config.yaml
n_kv_head: 4
head_dim: 64
vocab_size: 1768
norm_place: "pre"
rope_base: 10000.0
qk_norm: false
parallel_block: false
init_std_up: 0.0244
lr_head: 0.00796
decay_shape: "linear"
final_lr_fraction: 0.05
dataset: "wikipedia_en"
MLP neurons of a small language model. Each row is named by its layer, matrix (gate and up: input weights) and neuron, and shows model dimensions 64-159. Each number is 128 + 24 x the weight over its row's rms, rounded and kept within 0 to 255. Numbers have three digits each. A neuron's up and down rows have the sign that makes its largest values positive.
After each neuron's rows, "fires on" lists the tokens most often at its 100 highest values on Wikipedia text that the model never trained on.

L4.gate369:112131107106107078155084134158126085113123159129145146150108132162169098097106124128141124129161122119132105136160106164114126112150135085112134111130131112148173103168134102121094114083130146099115161109133133132146118161161136075144142110124123122111138095176126165164132087142148171116
L4.up369:160129155128082112147153151163077099157135107129123145128095148172139075099146122106091177144138120149120154105151117167146156113127119156132112096111119122112129121152096145147162161113115104121097145088157094145097139103156135130132099167104174102146113111148126142121097136126105131096
fires on: "t", "om", "on", "m", "c", "th"

L2.gate47:121092156128182136107113166137146102109125142094086156153166125100112154111103125135174144178153103144119118103172125142131170169130140110105102110097171141130112124102138137125097159117136145128109119129124144114113129153099163131167123101144114133144125135179116117103121158135163165121
L2.up47:112109172144136131132148141109136132149116125175141136143137121100117160136096117115144116140119118121138128130142144115123139156140112104167132088113085101135153121139145118151113097144151107119128128135133120140165159115138124187140111160095082173138107132110178129127109120132101136107
fires on: "ff", " off", "oc", "ost", "ic", "eat"

L2.gate18:119137110118092137138149140133127120142112141093109118132169123165170113136130119138148117113120124100140159136144137086097170099158129130126107079158127107137162116168158180131124111146161123124167124110134093167111120101145125132134158117136092147167138159167092099097147146097148112145
L2.up18:148091133153121125138125107130121117159172143129156107182108141140136132069121117123171150099145153170107134137137132114138119122128098138152167120133114128120105133126182130138151146127177167130119116119111169128102112102124142150130131141133117184121154085106110127109128095132128132138
fires on: ":", "in", "er", "on", "y", "ers"

L4.gate368:122148125111139106076153126096191123107097111091127127100167114108106154171119139105135114106110163081079171140142140107093177173138128118137132118173153130150154124145091121135061117112116110157129130152188087100131170088115140173116088133145127141094128191131108116159111210125102119119
L4.up368:176097127129160144122126165144067092179126092157136155115156130188110110134117156130153087140156195132111118128130163132117123099150130137156115148111128128128122124134094116131109139173114121135130107119133126149120147112097144086117152099147150117132139099109142088103094195125128111116
fires on: "t", "y", "h", "re", "l", "th"

L2.gate11:169128138155135096108148103121151158125130143153110127146169131146130141112084138140139127103129119095081125104121148121093131109148137165149129154138121145160135136142156122149156139125144124123148175136150179127150141117086138130097131121108138100131111169106172107091096123083142121125
L2.up11:124100104119088076135151112110141143110147109113116125133122150121162114117109136150107080120122117070107141093133108132149134119139143140129119116117128101137126183090137100142176121165167128118155196122118147165095118100125171124128125102143138139116110136180136127098179143147140125138
fires on: "l", "e", "r", "an", "t", "ro"

L4.gate472:085141143155114158119163129154089130122105133122100092090102090124125100100075137106126091118119130143150119124134138071136105139106172137163159129134060122105107151136138106146148107156162115120154119137118106104110172114139110134111165160138095154113113122106177100158126081149141159087
L4.up472:091136095111117098127121097138150116135146138132129138148133114102151157124139103142129141144105155130143119091147144100081085146154139128147160108123128138150131099110171134092159147100108129113124126157164144133113195141096139131134156141147179147181103128102151126132076153124092140111
fires on: "us", "ark", "k", "c", "ing", "om"

L2.gate136:116144128140131113103128158125161143115103157132063161123124115096163177097162119119143144133110130123137100176114091106121070103156153141110112121124140090090082115100105148142160131152108113134092129128129120159175116121114143125109097144125124166136164085129139123106122103172163127125
L2.up136:145136117096147121099105128137124072066138089156135140145125143135173167166156175098140115107106149142088160126154082103118134137102101081148116115110125164094108108149112126164072180160173109156141138115141103095103140140171124148102092123183115113158153144066137131124148092122127157142
fires on: "ed", "ing", "ate", "s", "ates", "g"

L4.gate614:098117120131113162081117106138118134118122105155157137146072134121174108162108121091121140133166148135135096144170122125100157169147111161080101117133122144159091123098104113149165134146138112120135136141107130142141102144147174171146106117180148138115138120112109132130114136139081106131
L4.up614:119138152164142130119104129102136138127131136109106107118113132114122157152144127128113110107107075178129140111117145171110123147144144174159129122133076121108113099076114141110117137166133142141154118109147113084127107116104096114117104132125126157079131167159145115154097144171132148171
fires on: " were", "ing", "ig", "u", "ed", " be"

L4.gate322:120098146160140122126073156087103100096131104114130157125147093102114120100116138169120137114133099150123153156169112105122132139151121109119164153165113141143149120133116136115138145146124126157131175134179153144138106094145137131116140121123135112154136133124177123100120132149187131116
L4.up322:082093157152134118129075122064086155118109146135094106135129123123132093099093114114132097120178147106089150155128143120130122096123095155083130129153169126130156140170153149109125165140192133129165106125136123117131126132162122119138105106098111116159105146127124126103136135179097160141
fires on: " up", "ff", "ar", "f", "iz"

L4.gate132:140133139126142134144136147078104136119157123118120070157097112115139137127103125148168138104125203145130133122146142136087162134118150105191121092105128132157135133093105106139156127096108151194111133090121134104131129127161078131121136103119081149177122161141088084122115122127148107150
L4.up132:139139151104135100108135119132127133104105100075154190137101159176104070116130078154155140171140098126155137119123123110135119149140160085107131101156152140144131157141121080145151081107131141108135135090077161074152157145113143117114132143123122140141162147133130112146094113141118124171
fires on: "ootball", "ing", "ball", "er", "ation"

L5.gate457:126123141132098138156145118063146112142162095114167117165140082119143165089114151142144092152135143140116154126139152107144135144088120143117110126129107177110137117111155099082081096181108117113098066108139116137159126153150131114120160125145126153115160122119109111103114138102134112098
L5.up457:074129091156143135107145138141120155148124106120099080094152159142184150136111130137140138119114133159111127147143134123137130146098122085130163129167082185160117155129148088131117170116164153097087127064134095127109177127119132180160114121153108095149171161130126146123136119097092123081
fires on: "se", "le", "s", "ing", "N", "ished"

L4.gate604:077132130152104095107126153119149124157156046084155154150122142116128117093117118107140189202098141146132146126120115121128134087138147134143088131152091193108134134121133103130126057132136103130106133129149143161094101105108127063103142185108149137160133123150130114128128111149143143112
L4.up604:118121151087127133165143150097084137155064151098179116086118135148142147155142124053143089129110113113142137152125125087140145131110130116167105133123120103144069145125138106112132119109083096098108124146096173146123098129121116160164107133116124102116101132120151163114135189138140107132
fires on: "n", "x", "le", "k", "m", "ial"

L4.gate625:139140128128151088151152136131128115080160094147148107091140144111126146084122103098123131134094141076107134161173134173116110135134141113127169153128151150115125104097160116113145149118133114132116138138135141085077133119139104096129105158108119108145081149134212134166116099117150137080
L4.up625:137140135163130108142138130074138123086166138090089172131094125128161131107147116105138150116160144118095178148146153152143150106148107128135107072116120122099135118112091116096113131132149142187117141176153125085112142087104120151143121111100109126153149162160120115148119115136112095145
fires on: "=", ":", "i", "e", "h", "at"

L2.gate366:116130122118131116129139164131126160079145104107123141144157143142074107070123167096162083135130117143116179095153128138138107108163149164128141127141114152110145127135134145102141111125138152118117179112109147143088146092074099154114137146095078133118077141137115095079121112160159135122
L2.up366:144138132120138106112113131113143134111138122154158146100188155137156121078106116139131099148147155127112101128151145128146172121166121163108133124141125097141146111124169113127153111127144126148146155140120137175074149147088108129107160086103146102153075112146117121117139124108099137166
fires on: " sub", "ec", "l", "ub", "ro", "ag"

L2.gate326:140113110152132126134109154108144070129147123139134078135096109120120111116092146097083151124149157111134127139082128116115115117118149173082123119132108125097126087122117090115090115108130134128088121147135115119162138138143129142143107123147142127124175085149145108096119126123103141108
L2.up326:147116137159178099087118146106140139157167116125147073144110092142146145164177128105152127130132147119137129139119122110125134111131141136118142106125101133101104098109117133127093107148097139080110097076085093089144144135134133102158118120132130156126129118132102120116108135131144178100
fires on: "ip", "il", "ed", "ing", "le", "ive"

L2.gate593:126136106141074106145120112106113089146105110173122098139093122144127145082124143109130121148094086138091138150120110147091144143210123092148102139139082160099131135161101161122111140160126112120078168124140121174150092137147138100123136168153074123113078119131106114126117151119161134136
L2.up593:140144150169116144165103153107137160130093157107113152066175122130110171161109130118113132123067119091164138155106107087085126126129136114146112088102078117134137175181101157084139095124138165159123136153123103117110105097109148104110107158136131135139098138105105138125118121146180118102
fires on: "am", "an"

L4.gate236:102124145146126123134200115099115111142137114160115112152138094150110162102146123133144138146137159129116125116162179117073146102071129090151165135136105175108155150124140118137111122156129134099152078096146112082146139126085091144167126131126100112117163130103124151133104100149106104148
L4.up236:128117128141126123138148104134156128149132101103112141131108143109175148098160126129128103131168156088172153119102136112100139140141137133154100110093124127088177073153094135115079124165147094082086128131141084082127129121190134122151113156118130116116155117121122152115083144106155127140
fires on: ":", " –", "if", "e", "ann"

L4.gate290:147096146137095126124128168107158140169115097116112101105106121133144146152138119130173109100119138131137140112127172166139124078135139125111107145182178082099164114108142136113135130101155135156123113167141107112152141101091153116159108203114137112130135114116136109102149130143135099117
L4.up290:165125139105099104075119131131140148166093154124153110129119129078151116093177085124135096119168099146136109129119142152126126149152134143122156130123127137138116128184177107097140104081122148165122147095104132145127135122132147098152101193135103083144126065117170109143105171144112119117
fires on: " |", "'", "$", "\n", "us", "\""

L2.gate465:128087160104143128114104132148159154140087168138099105110097094091150101100106138083138134125129125106125095140135151164070125126146136192137171107124094123112105151100125165119109156143121146136095147134200096155135135130137122158126112103104091142175112140137102130127148165146104144188
L2.up465:153175144147126114146147108174106134154093090136100137156091135133106136148116120108148153112126156120136178085112110159145122135143108138133161083119097118111171132109133111132119109107095124160077148152124121126125135156122103132124163061133151097157080095120117119108170122149118131131
fires on: "ue", "se", "ood", "are", "ree", "ind"

L2.gate77:098145122140110108155133144153083119135143111123132119162112092144163130097110110125142109132154140117134139122102147122130146146115114126139134127127144131172118153137154121168130132126124107118102108154118136123092148120107138173141142104132134160083185094090158142127139125159131094093
L2.up77:155146137130138102158179115177120118135111142124096126075113161133077087117122140084118147129125148135120121131114134114183116136150125136141085142113127134117156115148124133106092138130135148099131147086178093112103083125110121169151133148150113103120125131103106097123118138143108152081
fires on: "on", "om", " mon"

L5.gate572:093116151098116153131153127125115152117100143133136101138147151115143139121143140113145125123099109128161148089144186089128165147133106105145107197123157140136144135148150148113115118161175146139100129108090133102119142097152086099150098163110055108108146128081143118108127155159124109156
L5.up572:084178124118156149157182114124155062165167145137135136110067105109130138146134133129126121131142140158113141096129147140124136122113103130125083125131096164129181112109140089158123095131137129134115101140098108156118106125119140119164088119153114147147141121090121115113093148139102115132
fires on: ":", " —", "z", "iss", " –", "ess"

L2.gate199:171123104181131143172153160150116151156134138103113123124164105153149128142142126122108166085147151127156090142097140137104132135125174118134113160088120103140144104132121131113116121129141120183134107144107147152123122112132132108164106100125107101096129144142123123161123119113162136114
L2.up199:133088104142101161088171138156138164142125142098108146137147109129132086069165119121071143165150128101113160139123159128114200147152136143123131139121149113123111135162110124104147134128119119170133075112146148092136130134132145093186100117128135098113117121122120125146130156142158104078
fires on: "|", " |"

L5.gate74:111113122122131097149109134096170099105132152085130166171139137113096121186119126130124143139134116132094100109114166105128136115130101171091116068116130063112165117165110117137126127112120111127155126095114098119106128114183119103102104126133139105135149114120115154125091177136117145129
L5.up74:116164096109112149145109131147157133110129119093171115136111126132104146130101120172104122150149129112136102110117166080132153117158144105157115156108108097121152082114124170100135104121136119147143149082128131135108133148136104103190104147143127094122120129097092154119123148136132114141
fires on: " o", "om", "c", "L"

L4.gate517:145088133103134145153137130081134135182145155094093148163105129114125074127152124133178113114079085140110115119147121163145124119093090132140114094138106095157102113134099111111102123148128117120129120107139142142127092118125106145147104111096160126141114147166148145148119064169085140136
L4.up517:101139127089112106151160112138143138148122156139113171152146102119150153154135137112143172136116171137103097177109120126111131034172151121134100143157102115147167125084125126126124146147105081119118119118114098157138141156155116125171136117116150128101157159126110102129149115095118171126
fires on: "ic", "an", "al", "s", "ian", "ical"

L4.gate119:147140109127161094105115155111181091157157145145117146154133126123123086072168156124115112122137159116094088147114096120103177088129128115148150110130123156139089149141140184110142117132119131125051111139124159125161093118114096107170111138121106127133161142097118094159124128097152109121
L4.up119:096125131127140135097152159143119065155098109113156102150149127126114141153129152135124145114145108109145090103114170109175148118134136139129135150114105102119098146109110105143114124127105124159079076140095147108109114087128148125146129125132088127076135107147132159145120180093131127104
fires on: "or", "ord", "um", "x", "m", "st"

L2.gate770:097142154137100148116152077095086094139098134126100149141084129144114147111083140161127103126118116104123167123175088163128138140093151147163121128083131110128120131132106107181133134116129143102157113122086135086102110124143174127103115128157163173096089119136120124123088160089147126130
L2.up770:112085113137127113153131120094134131120183133134143142073090136123136136105162119125104145175141098114137150159149137115135113163128113112143162062094110161134119138160122143102176122140169164131164149109159156124171124148125136119125164106132113114150132134141090089102098084146114096171
fires on: "z", "ish", "ch", "er", "ach", "ts"

L5.gate723:074128155092164153101126133152123167100171137145124111066123126121111131134123112091112125129105126116176101137139123132115136131129162124146117147127155121151131098116140133126118167160090114106124140155159167113178157124137106114124109111086146116161198121084109152142156129142110141099
L5.up723:128143164179172143090149134119135164120110119120127135111166166093169075100143140130104157157147140126154147131169114130133097141097114107106117052117150120132113147158127130108103081122097132136155147138135121115112137126124143154163151104111169055129109131102160154139122121158150170133
fires on: "a", "pr", "um", "j", "l"

L2.gate861:065116152142147124156120118151149123109063102118125130085187137117085148141154169124124076100124160148119142120142120139134141145133160100091125118104106121142142117112149159129100136096113130112155142161146121160147172113114147132094150106143112102161186176135107132154092132148127148105
L2.up861:124102106163125131145139142132137155146140167129072088115106143165106148155105129145118145126120120135096097128116140135145170122177090154137107091111114138141119105177107151093067184128098121130120177119138115101165101117130131115131105120118135108148136167136121150125117161095173163118
fires on: "y", "e", "re", "ory", "ation", "v"

L5.gate668:114103074109126089125131133146136088151110112126146118092120120129126083130140156118123125146121120124130130109132113083124136148108143149139144126118139152158110152117151157145102108177131136134117094101126143116107098152176116114116129141120127118146157080097113155150153093183093162079
L5.up668:082115125090147102131108127134128101154125152135122137146139156127146129107075115180113134158148127076132132116117149069111115136133148154153166125126120105120133082119097171086132135141169130119120110124176111096092109127135124102112169143099136147172127149089120089147165148143160116099
fires on: "c", "is", "k", "ust", "ir", "enc"

L5.gate767:121121151154148196143099159111106160110134128160101108141141150083135168121137110129189144128151150113145161153156127087142152097092103147188101146135107123112137108131142099138136127114124125096131132120087089127160121148137111141141129117082110123146141129146127114167119126165102146127
L5.up767:084135168131117156166134059125126104121116128145159139129167149109126114105079098114121118112153117124125110150159124124161115129143170159108135143092152162110103137152117093101153184180138136087115145104139163152151095114106108142141140123120124134098115149097112097115099114180135161140
fires on: "if", "f", "i", "ol", "u", "id"

L4.gate397:131113145150146166112110085123110113123191111101134138151150131117104102093121109115101150114163177135140155123132119131108108128134105099080176167107153090114141133091125152122148064132167128165146155142137113119073142167126103086146145140150157121126139156154133105184165128154129107149
L4.up397:143105106146179077132136114158127135131114142084116119147126104148094163127133181148108127134135120158111144109157105164133112125175094111121129176140148161128152136111150149151112135156134137121126173161125114118069128132153157066154119082148136099126147108145171093126167146137161134138
fires on: " the", "ra", "reat", "rit", "ess"

L2.gate417:115095138138114147155108149107152121134113169147116120152108117192126147134150131138097166134177118139112141149130089174127113080101120146109138117119106122110142107102131137118146118133156125106076120154157135136146122130124118113153073140085131128116153110142100094130158083159123142095
L2.up417:145171119118149151117130152100123125113121063146099174139117134172118101102159144174135137136144114127092124093121156138059165088104077131175122104131130175132103150113104099112120132120138108095076075108159155143137149151132120158135130142155121118126156118137140114124118170135121143075
fires on: "ic", "ist", "us", "is", "est", "ing"

L2.gate574:106138126135179170137193113163118108091147161101145128146104097158136084106111120075081172142145096115155151142126128126088123136145128113113173131129138136179131131091150124140134141133147130096155123179124149115118125111157096147137084143108118137102110148116167156100119098116112148112
L2.up574:096172067153131089131157091151132134129105131158093111148157131121098077137064113131123120130133129088164090167093086134131162191144159147139110132147166105129119108193129090123126142113147134094138125120151123136116106136175119145118110117119099150144084158157165127147125107130118165124
fires on: "ug", "pr", "ig", "nd", "aj", "on"

L4.gate526:119109141130118075136123110147130136185096137107163123136113140147112128082174145133111115134141079095100091127141098177096118148127119146097164118122139117117114132138157152138129104138121107136107116117093163110177110111095122133194142134122146113145131134141150109160152107128146104129
L4.up526:108129087112131142135094133098104111124107157123143139129122127104129120120105135129120129166131134136133118162147111099141096127129130112116157144170146155134116182134106137133133067138135127146166101105110099133135114160157155130156130091177118078124151132158143157083164140148116115098
fires on: " only", "it", " known", "ly", " such", "ood"

L5.gate334:113126169111123158131124145100116119074142136164183110116118138167137113127177135124111120121119146166147165111157137134112104080108140076134164159147102120150131094137125123156103133135157097117075083108111150127135093152155112111122126128106136143122102119150101124126116138124091138135
L5.up334:139122134136174141145126097129126170103127084149112131123094132122119061136147099121160098140128109181138126113099134163144115095095129115173139126099124132150119111111116143150086130157157102089129129115097128086103150142151123125148114089153099136073106066150086193130114127131115159161
fires on: "o", "io", "i", "ro", "el", "A"

L5.gate19:118142162102174145115152151127132119096104097081169143137156111113100130172118106122137123124148108120162149089159138128132157111151133123133131115138081093133121114150137141087110148119135142145098111145119161158142109113113088101168106130167151103138109144120145156111131118144117185124
L5.up19:128158104171135150188146141108136140121107117096139108118155131099126108147123126116129141135132133142121136110101151149121171099099121101088134149174151132118095120115146139138100072132103157118098102139151145100165162113086074155136138095127117136127135172130114123146139145103152142154
fires on: " Y", " y", "se", "i", "od", "a"

L5.gate398:154101130125124161118131110125095114132153134148095111144134120111109188084132119181104091137131157091119128119147151101146106091108132063140130142133129110110142097114116122144124127144105111115102179116109119134169102124087152141106137108112093107112140120130123134141130096128131145120
L5.up398:134123156142146120090109099133155131150162125100114167128180155137132179117117129113153109144117109145121162142099136117111143137131109140124098081103138122137171158160164108122141110131106097145127081118083136132141137142126145135090124090116132139150079134128105101073140171141160167107
fires on: "ed", " of", "osed", "iginal", "ld"

L4.gate570:096111123166103151109154078096093095131158099142080116134107133133109104116131138129140118153146158118090160123148114171146099139144170094104117111141143121126151130150077144119131155142091146126086093140104101144096152171127123105099141121101121134112149131181133131168093144104129095115
L4.up570:157155156126105154139125100133121140153115119153140135115109098093100121105161110125127144089139164145120130194088142154160138125087160152086104133086153154127128155097110116153126121123113123169161136121148114154122175153160140113138110174135114138116138150166133126087114122091149120132
fires on: "-", "z", "ch", "t"

L5.gate649:137106099100152112116134163064161152141120161124162079148126120114090149142126118148151107144126143117162143145110117144164160127117088171169169105130140109112182140106141116138107136139143111128125109168142104143155096157157097126119099096109130132123148109096145096180133122102118099107
L5.up649:121153145095113143114117119098103174152113091158118139113124132095157163051094107129140131151087149155154154135096180173134091119118105121141093111124159089140113135139129095126098097156101116119108135154116144121124105152093135087155119102139137122145118181126132140130113114136126122116
fires on: "ian", "an", "e", "i", "ish", "h"

L4.gate296:101140151139181122123186137124148106115089133070081124143114163102115139103138127125123119117166086156159134114129118159116164103141149107151109158099122164127119162144096165129125101120131106118122140173111122115141164142108097126077126161158111104115126116175155115178121101140147167109
L4.up296:087137123116091131113147154165133150080114144121117124116091150170140110134150072130147130146140123143133119149159141105170160111176133135157095183145114080130109142175128129126113130090078101114113150159145118138131142152150136115137139139112104141135123117168093124093144106089143114116
fires on: "ag", " ag", "g", "b", "us"

L5.gate890:141179113125134097123106121129133102152112153161133127151137119109167194093152106135098113132137116123147112164109142141126074151140141119143090118118160114150096119125089167136133116131138174110127092106166125124144114168120150066078144085158131116118092155130096154096124107109079136134
L5.up890:134173149099129106145130102122131106129133125148055127118162143128121123132146098103145113083122126100118167139186143116128111138139109157147098105121124137124165122153100090152126143146120136119116088090105142140123145115093115153126138132190162092103158128113108127088124093176181114131
fires on: "ed", " to", " on", "te", "g", " is"

L2.gate431:121091130145117149091141150108137158095143132175095067098109098158140153134128123093156077101140058126157136141116083114141115165113107142136127113140168146094147107100148113186137136153108115146153148152120144136077113080188138108139060144122143102135093123116106147166097126161133105155
L2.up431:140139105138130116073111113113112143122158162160127102106115133190146103101130085126127108156112128124160130128146116132097162144191120114133174172121071177129122117160148124108138123112143152155126152140140145112095097103103161137135127137083148124118095098114162094099124117137154101155
fires on: "st", "h", "d", "k", "r"

L4.gate671:153148202125158095157153144127163137098099117131160136139123130146130150111116118099107105125087138174166175108166146149123104127151136102138113119113109104127121123141057146081123161122130161153123081159140134124155142148147131112139127142127133144136133135144083088164132100183070144144
L4.up671:125160145132138107151116120104149123118102107168137130172141169130097114155133113143119123159124108151137129150116087152127096149147129113150090107127156108126095142126119137106138106126149107148134129141183141141149176122142149120124079122090130137084121162132075101140118139120126149109
fires on: "i", "a", "o", "u", "e"

L2.gate866:080135120099146100118130140153152135113151145141109160153158104123165169132143087115147129121095144128085153152152106132114121136136068088146137131122079119131105114142116148104141139128130110126120123154155092144095119137128127123137106162122179116124145132123126109125147105115136106160
L2.up866:184116134136107148137162125093121138127160150127115104113127168162120155143106122164135087111111162152108121129112129117113124128131076177133126114166150078100156148122217160152130117166151129099119075119166136111133159135123128110158111143140081146095129133135113076097114132138115095145
fires on: "l", "le", "e", "on", ":", "all"

L2.gate103:110130141148103102105143095116112097091103086171149120131140109136106123166118136106132080122093106162092123077128100144098169110102142145186107144111133156165127125135109172127127170119117121168113126150104174101146116110169153131098180115170139127111076094158154102147137104142121095126
L2.up103:135163110116174145141117145138126142161081148080099150103124101098118133186128134139106095162137127132153107163106148157123131106115117140196146136162145111155121142166103139127146109131064124099123171108152102112104127091139101164140095164114094142144154105091087167112124133147133162112
fires on: "am", "est", "ate", "ist", "r"

L2.gate244:132130163105147125136148138121119133084110146105121137135144093151128118093146116132191135083126134154133127105140111128151174122084141136105132113150093101111143105144163120117063136115148160161125168161102150119123107093088141112098141116093132131128124127169156139158140107149121159094
L2.up244:107149178110159136169121139103145145161141074103113142108081101125155130119119103154158152097094113120137135135130126142123130107135132092114150137140143145119130122120140134151109140122167139152112166173143136112115106123122078112149121102122128141168114161131119104143113120109123119103
fires on: "ot", ":", "e", "ity", "•"

L2.gate209:135115144142159116118112144121109094115131094147102058107129109097112123104147141145107143127170152165137073131172177120157097107136115098126152126141149146147122116121121126131135117103100115186129111117130113116117097171151137189113145145151126117092146130117156144151133120136151116099
L2.up209:150130131141114122137080161106166127125118115153146093133129152122116133084137132164088114121132102143073172135155107139134112123184149144109118118140104143186123105099129119111107107112138117105131121062113158082142142149174134192139117138114147132129115121101146126139081133119140121089
fires on: " /", "iv", "gr", "er", "r"

L2.gate24:127123131159155166114138149149128088120129125143053093146088158103136109128126173098122091120170176133107087136146122157108120111135111082124126116138113131089134140143138099092125152093159095127109181129123140131147091084114123129119098166168153102120118116124155114153138074106102130123
L2.up24:158131108152118120088133122184138082131145115147128148151131130141109144081123161124164144127137148109077126167152102115071155107168156104116114113128094142101159125096112110126149121107146113086113137110102129120137128134109150110139104098106181130153117148167122133111134081139145133153
fires on: "ed", "ing", "ce", "nd", " of"

L4.gate684:133101179152185130121131146134140111105164130134133105097127142122157105152108124135129105130143144197094184117162114119163126152129154112135112181099113113123130104108126172110111127149117140091126099147121107146165112119058149124136102087153137127146160141129130127125154107118135138133
L4.up684:153129144109185115113106125128102124169140139144129125101115126085151129116081135127100135135147150162123130095152131165149097098094132110140159127105108105129128101098129120147141142099116125143077113162118107158111108076138189143182113114109099147113139099119149150098114127152151100121
fires on: " off", "ff", " into", "e", "all", "s"

L5.gate260:109140123102127120139110170151124085093142130154129146161156136085169156167103114156143111128112117122119167170137106138182122101122124152128165097132160123176085145165150161174151150148108129141168162147129124157107131135101094105155094135162104086123090164124114154141144136186140106116
L5.up260:171139089099125147090115097147098113142180135124147110139177142131100143084143118138127094122114138099123146137156146130140168162140126136146111117132114122171134182087187149116091126183077121156159166121157147175112140144133067110126120156136158095104086138097107142125157173176089127104
fires on: "E", " Or", "ach"

L2.gate768:134120089120169127125152152129146156123143125142053091104135110092123148151113131105121120103169174191111112148111144139134130114128166084124091141097121166118165106129141124091128136146191171092115140118141172149112138157116140080091094121125115148138084122117144133156178096069149151164
L2.up768:152157068128152108144117135166170143154147145143128145105134121127152153095165154115113140088125137134160137131158126130136135092113180090178139139141132130135135121099091134117130124095129100145114078163146127087136150104132136135120144128119139183139118123137132115120144100101148097136
fires on: "ed", "ing", "s", "il", "y", "ant"

L2.gate264:122189137132130134085151152147119102098165130128173099117162132126142097140142135138144114128079142122120152224141122105137110120143106129107118148111101092106094084138126148097102083158111150147153128103142124112107156146153113137129121160099128171114142115158127136126192134155169125118
L2.up264:106140143128162131110163131092116101152143051137148092096177109098107152111144099132126081128128084121138119129128150137098123157123144112142093147141136118098139165132157160167113128114127152123147139104155128172113163152111118102106132151108188127056149143122121132109124127162120136129
fires on: " Or", " of", " Eng", "r", "\n", " Year"

L4.gate238:099143156142114137144127123105156115105078115141136116149127148132139123125116113121111153142167148153191123066123135180159105140162108131135136123109179102165145145118129155170131103143103114115085149122129155134113159128145106128140124169101153139126131111153134117119115136143104092159
L4.up238:111130157150103153101175152171168112116137146133122136163095145211121115109142155124130131146185157141114134128118097141204159160134152131109152122122114122123104108098104110116114146102141102087124115100164133141096109110100108153091134140115146133119090154119118155109104112116189094124
fires on: "ag", "g", "ug", "ric", "ber"

L5.gate635:130104073110143084122161136141146160093174134181172135125089123111140163137111115116097134136111140101154135154147109135147138163155087130129138117098068121155064093159113121154150123109098144140092119123117107148126154151091095089136157166172117129123122128162086139125103098103132150168
L5.up635:137147124117123152131132164108139165151076119150157105137121146131148122145156115109068093143172136140127120137179116117065117166132164111121120108166093097149139122150146095144101143146117139131138111088130132093141129170112111132116133187144124120100135123065113142135127134142116068151
fires on: "\n", ":", " as", " including", "e", "-"

L4.gate629:144120130095141150130125191068136196123143114126138148155154125124112118148151114127148111105142105134140142168131138170149129115098119078153080132158140082144106082147112094133125111119111150140143077148163134157138122153148164110159105130111099123161128127131086137165103095129122116127
L4.up629:160133111109113120119145123082117179141087091130097130127162098117173107093136119155121133089160143109071154122137140137133110099109127138133116144159114123140131147124112107114067165120144114123114128128109134171125128180128109105147136149128104148158120144108168111129104149092187107142
fires on: "an", "ic", "ist", "al", "e"

L5.gate839:127129096108116191102125160138159135097110129124110136144138142111101136130140135104147145133122128157150119158092156138104116123132113087148155118180147080092160139155107091112102091145139147103086131091145134120137129114181118140106138123132120110119104161182149156110122097137124100133
L5.up839:104158137094129124105107098149116101159149144110068121150143161121113152168105099168147158147123077146130109113141131127133115098092146145121115160117111097129142133156162153106135105108111120103100106080177104140091133153119146153133156125126137115110131074111104155155112086135152085097
fires on: "qu", "g", "ross", "b", " de"

L2.gate122:113102136165137105140104127112148141115152114133130112171095148135137105136133114126164143082142136135119133133132085122117106139133115133081100154139129076138127112124138140127129148104112116157098161155101163145097159121137126128122130133162111071130098139095163098112135147095111133088
L2.up122:155121103122129110162087133123145169145159128103115141139153153136135080108097153120102123136080127108099118136179138133115154069106094139107111147133187167152133154145127103134095117124114153140119179100132176108116127148169138117152143106149134109092126142089134159118153120085114120148
fires on: "ue", "es", "ith", "e", "r", "ge"